Weights of a small transformer language model.
Size: width 512, 8 heads of 64, vocabulary 32000.
Architecture: RMSNorm before and after each block, rotary positions, no biases in attention or MLP.
Training: a variant of Adam for these matrices, 1047M tokens, 3994 steps.
MLP neurons of a small language model. Each row is named by its layer, matrix (down: output weights) and neuron, and shows model dimensions 357-452. Each number is 500 + 40 x the weight over its row's rms, rounded and kept within 0 to 999. Numbers have three digits each. A neuron's up and down rows have the sign that makes its largest values positive.
A block is one neuron, or neurons of one layer that tend to fire together. After each block is what it responds to, as a language model described it from the Wikipedia text at the highest values.

L5.down178:564490553464477528470484573544501542537513508526523453494486594537494473534506526484495447524475562453521455524417513481519424509518522505538538497539478531525556471597453461487519527515546478519466411424505508542518433444544532493457487579468534472438508484498493462512484547488413477576
L5.down346:497473563536460497468454535447448488498461541559607478458429450437468497455448464449504534505459466501601501478556461499612451495501488526513529483494429496509526548481572481484493408498558490426465515420516512470478472502494518499499544488551547479519509489462511513535511580527481632513
L5.down348:496545607512434556498552513451451545437489479492539481459497512504489464529508545551481469417456480509468487530494539485495448498504431516477532495478450470558538449468555440519530547462506527505432405552509517591485515504492500546440511551524507522515526490449428439429478443460529507592
L5.down385:526512516553453460524491469487521509447522503459490512556470500482489488522464574451618587489453483436531469491451474546540503500499528467481500519533569534527576535529542467538530436476489537478443447550509409500595555452471511487463482457497467504401510537511446535475551563511498521485
L5.down481:479443531572589480523494414484467486523518544520479543476499507539443443533562485514492554506468510522504550506508495560500516437435496528573447544503488500501526495498489461537519494482487530516438480491530598568568495467454561442493437485416458465438537500525463492593507492495536536501
L5.down695:480505454477489424478514467504531488461511515514545552523557424519503508503506520405496494512439425514530486527516563418454507425510433551458486517512551492479496498535573463510481461588454482468459492500536517490564425574509570455532501472482553459490481592411517511489439516441469468534
L5.down1033:503477475497491476487476502439387514514500509512583518510568442398582470503484468513490431469445474445473527442569549519478537467544535498485491496500467508471444445496465452497468482494495532456469460549530502491572410529464474543469498507483494429399494519467510480526450449454487487601
L5.down1785:444459467513443552531494482456557519576505451526486541521541554449445447454475480493473571455486522540563436499516592459501571534464429577518497495537530502498491451462532510506457474478533541471471534548513495468514511553492504481555565549460561484538534458533459459469453546490457451436
Description: The unit "m" or "metres" after a mark or event distance in athletics results tables, such as 20.62 m, 5000 m, 400 metres; weakly, other table cells.

L4.down101:596475514581517514586493532510464395475554473507482454517466524491466480511510414532492538501504504495436468515490532527473487563526402440503499506590485480498462458573521527579549458478486490493493433598455516592533476487455508442478526457428500440497383456532432534489497478432439466501
L4.down1009:540503563513567429519482546492423549508469513486463543553498518513467496481482538492540508492489469506463502486469535506487480541512472486514466515585410466502499534521524523480526487507506455510510487574487538502489466546490573491491509498517460499555472488517523444474532508523501524484
L4.down1481:559457529497481512525482495493457532459516469452435532540491452528540466538499511434500460522521483508538471512491449440563437522520450514513473559556466490492529539467476546421467507426530513503448497460529412469568510474521427429486526399527513474524522502512434514443521486453521466546
L4.down1921:503394479497554437530432458476511495497543524460492508512516586583516513501616575522431473569422466463504468473544460487486475473486552428515433507522522491500492439526455495531442493429464526494423438439526525551433532545467481502516463570523505452543562534432443457451501453524550430521
Description: Unit tokens such as km, m and mi right after numbers in areas, distances and fuel figures, e.g. 231.473 km², 233 km; weaker on scattered name fragments like L, Party.

L4.down299:533559500496555448556445541464512462476457490538544410469544448507445519531531502544531453530542510550431583501444540500491480569516439569490555459571482497511472513528526483517506603494504548561486564435446473503613508488503433443509506480465525502521469563545510497553506412425521503524
L4.down423:477474493443476513548519409465494536470556435445510474400421548486514454482451514453464522499579563436545513461481492540490462488529483527465476553514507469482520426475513503471459543501482502537533437494469576583480475461522519434452416460509454548564548502564461458548453512509417494514
L4.down1604:495513550453529497505534435526551545386476565491550581536456473485468498508499454524497455542448477498472505487479547498527482542447530533463442511514557438520501553453471492536416493515421516515579475456453512571585496486495534493557531483479465524534464429553583518442524467489465563460
L4.down1828:499478421462480472527517523522503497487527533519618500508553527449394567431532467590529523457535508595478542498505547477495476441499524528476546463476513476513476403524523453475521489525447590496464615487486540551508441494526467563505536487504475554435505536529495501524528485472534469512
Description: Head nouns ending a multiword name or noun phrase, mostly institutions, venues and plans: Wesleyan University, Beijing Exhibition Center, Getty Museum, McNichols Sports Arena, second modified proposal.

L5.down251:576534460514479481510498498506533584464461498444484473520487505494568507500518428515521533560497553522479498392387519499514551525472444484452471583552577506534441501517521571450457481478498435505549532478529470467503528404511496430532532504441490479473512499474569492503493404517476535435
L5.down789:496450443521512551474494509529495487474532500637575503499561579586529502534507529493503526503461454515532528498508511570514512538451523505516568473533511522511527449497539487559493474465447442550485517459492505472566441540515423502440509590510525528467486488427489506546487501508458540462
L5.down1053:524431514483464474542470474494514468537463498473528486534514479504510500477498477485479446522528598512483479501534542542551507539560467477448541497496463586484446486459580513503468482560476600507471472461516542542482517511516501528443447499469473523460515537571526461519497537485468489583
L5.down1430:565473427460520556516498534469482474472485564504548582554444472500483546551515469504497471519546491502475479479481529569565439475489546486497516543414418517489433492451509495488498525452448492483498566566529533529479476482456549498456506492533492538485489522511523504478496521555497522528
L5.down1604:541413498515466452564495557500443485536423487521501501481487496498514503532490479522540518442550429609484502496466535496514491529549516488503472559575432469487491494549508513499438386521468493495462433441471535520527523510546456470487540511601529488465431502479567462541449432541466479497
L5.down1620:442509515502512516566549446494424473499499440507463478484477509524462472529497515509471463552582542494535462492482499499442509500487449512528560500539426458487551558480540438513520459424543488505586502585485441520496537557428412452446456558488531479503444504431486551509416497498444496504
L5.down1723:537453452467501483480496488516443523480510542544487509566506519494490486557547452496610549561544420519484502479515554489478523485493463462489523498503482408564524481519570410543554480545527493469482541483543503409492436499459455548444470510536570534459543513487489495569442494507554470455
L5.down1750:546564442436520458581479521592448534574589521492494451525542542539536532471481535506519495541569483484499477463577530465501488560442539453533453453450523474437541495485551465542562390429527587500558422435547447468435465572455495526525476531469437514534446495478557503467492520531498471512
Description: Adverbs and particles like up, down, over, out, along and back, in phrasal verbs or compounds (upcoming, upbeat); also first word-pieces of names and titles in tables (Up, Dunfermline).

L5.down184:505501525545499556549542497541503518529550501535467525510472540540452528551495527532488466453511449419480480438511541526463530504478449585551589507524593451587454557640519454471512419565542511448440521494497532503503469498543512492514451475461501477528541585539388461534409422447513538563
L5.down761:485494488539504469459534477505588485422526541403499528466493452543427481459436471429558466498514574480526561503465554596458510531530550506452518481489501489467579454487502486503517430553525506524583516491439563562538523551578541472481462473508427490558451449546519470504493516567544518459
L5.down867:534505555509552576532561481450490444495582477490496515543478461336489545483540499490535471487512452504495462495490501498542512573464516530530502532442509448525538509531475512455441535484511507531502484449426497461499488501515572501444464482486495501493540516492550448488466521500471527461
L5.down1336:522474609554488501483505504518503461468508462490465466531472494441401493525480549424479516524519504481480554539546590559463528560509556489523575546544487538456437538510475469463513416544504535494491508511531498497548484515566492467510472587507483506447492513482496498519494503449518415427
L5.down1741:495470492529458475498515497575515537529519519571536498491486482565561454464493497487488510463543512499497531500475594471519432519463552539511538466532540474516491521566484483526548324454581466437469504510531520493487489529565492550468532499476467570467495533505523443514515534451469514434
L5.down1756:459522500499467498541517487463534573494536518446498409478486436428517512508464469486499515497497454470463500503525518469514487541533515569465531534451560454502550515528519457541503484447505551536538595447471504531458568482510490517464469425501434569512442483577512468435513465481468492554
L5.down1825:470504452499472473522538448537506500535536565538443486468528549541560517452539512560547548500422538464509500504473522417520535446502607496421437508549481496500550530488548474475529439481507497502478579475463573527447545467476493505473447511471500497507473496536481560462453439480482511525
L5.down2024:523552492447551550483542452544551468452524578581494506490506467598453479498463562530527506500496512451554483513590478467491506548437408488467505518574477449444545540570431513553532466514496483519560506497496514496531475514513486487533501475509490504475475514485474504452484608422505483462
Description: Head nouns closing a noun phrase after the/a/this, mostly time spans (period, season, 1880s) and also categories or units (series, version, track).

L3.down54:545525460591522485468476535494492531515546476496502438471505530530582531533523512493510587594529463540459493442475464506570441504535480442432548555572519483520513530444488515585447472479482476480523521571497498455514510505511466431538483505539517538487511515458482499482553404552570484502
L3.down129:482542475494469506569465596577511551522503491452516483468579602445468520499456477514514434594471476514420466499435505426463550510507503485541549446489499481496487519490554549495522530489531440536495509478404488460429481494509499458486466471488587535510499529511514532505502504483515573479
Description: Unit words after numbers, mostly " m" in elevations, ship dimensions and athletics result tables (64.32 m, 8.2 m), plus km, mi, miles; also "---|---|" separator rows in Markdown tables.

L4.down364:413573503500441504513479548461488512496506638512506567573467465543481445495481430500451478444526440428494431527468547540538569440537470521502438432535483497513504500484453552418490449539379502605558540536473539532464490520537518525496510520425568521493532477485515518466439542486517454545
L4.down667:525521468470517533518461478459482579524463455516513462469468520532466503514450528484471470472499578440544449479498523556515457502464478471522433497487497416480484485524422512504523504470449484486483493543522534504563526458497496546486540527535497523467453440469552611438535504542495527560
L4.down738:577484435424527511510538477502541513522504503580548522535473450508533545509548514551518463563443509535530525441429553578484508466532459435519460508551538485510489525479525537488478531513446518510514472495505441551523591477484461487493497489517532445478457561466564513507518491475525499488
L4.down1203:511492493566517562489505562514481599546463519472507490550471546638494493490479524501503473534487534518504489448504494485471544529480424491570475495551513542485532472467468526461471522568432537447500436491520551486528473514502487520464507504535542507519426529497504498536511505470554477556
Description: Prepositions that open a phrase such as on, to, at, against, over and under, often sentence-initial before dates or the, e.g. "born on", "won against", "On 1 December".

L3.down497:534476479517472546458499527496512455517507478473435487522480535564509471488508595515527452552470551504454542503446471521513513516474510521481554496499515484509515486504472526567513590518481552522535531496477512448486500511463444501439461457473476488592452418520508484494501534544527430511
L3.down1883:520557428417420495449390489560496475462523451529486439455507525485477494474507507550535476505507449511457542493530486483414587519441511502460550544492518566427575527552446538516512480566454450485516526471493522493440519475544502524578532559503463500523494529478483466453556568507448464377
Description: Head nouns naming a sports season or a work's installment, mostly "season" after a year like 2017–18, also series, episode, album.

L3.down362:426418519516531476556521523484428497456511502523524510495447517600512549501526463480506487543477494569532574470472473476505507533472489572502446557496470482434521462580551530461557457574446546495509489443509480455435492490460539429485487521501399510528500519477527457533485573475484544548
L3.down1343:466432450445492489555534517517506538461506497591484528499523534552495492590522579562480457511496460535511485542436503458471506533450456500446432546489525505520511445581524563452537582562471553527494469509558489505463557493534465492542460559569456501509527490518448429513548527442553436531
Description: The first capitalized token of a person, place, club or company name, often a partial word, as in Kazu(hiro), Gain(sborough), Gavin.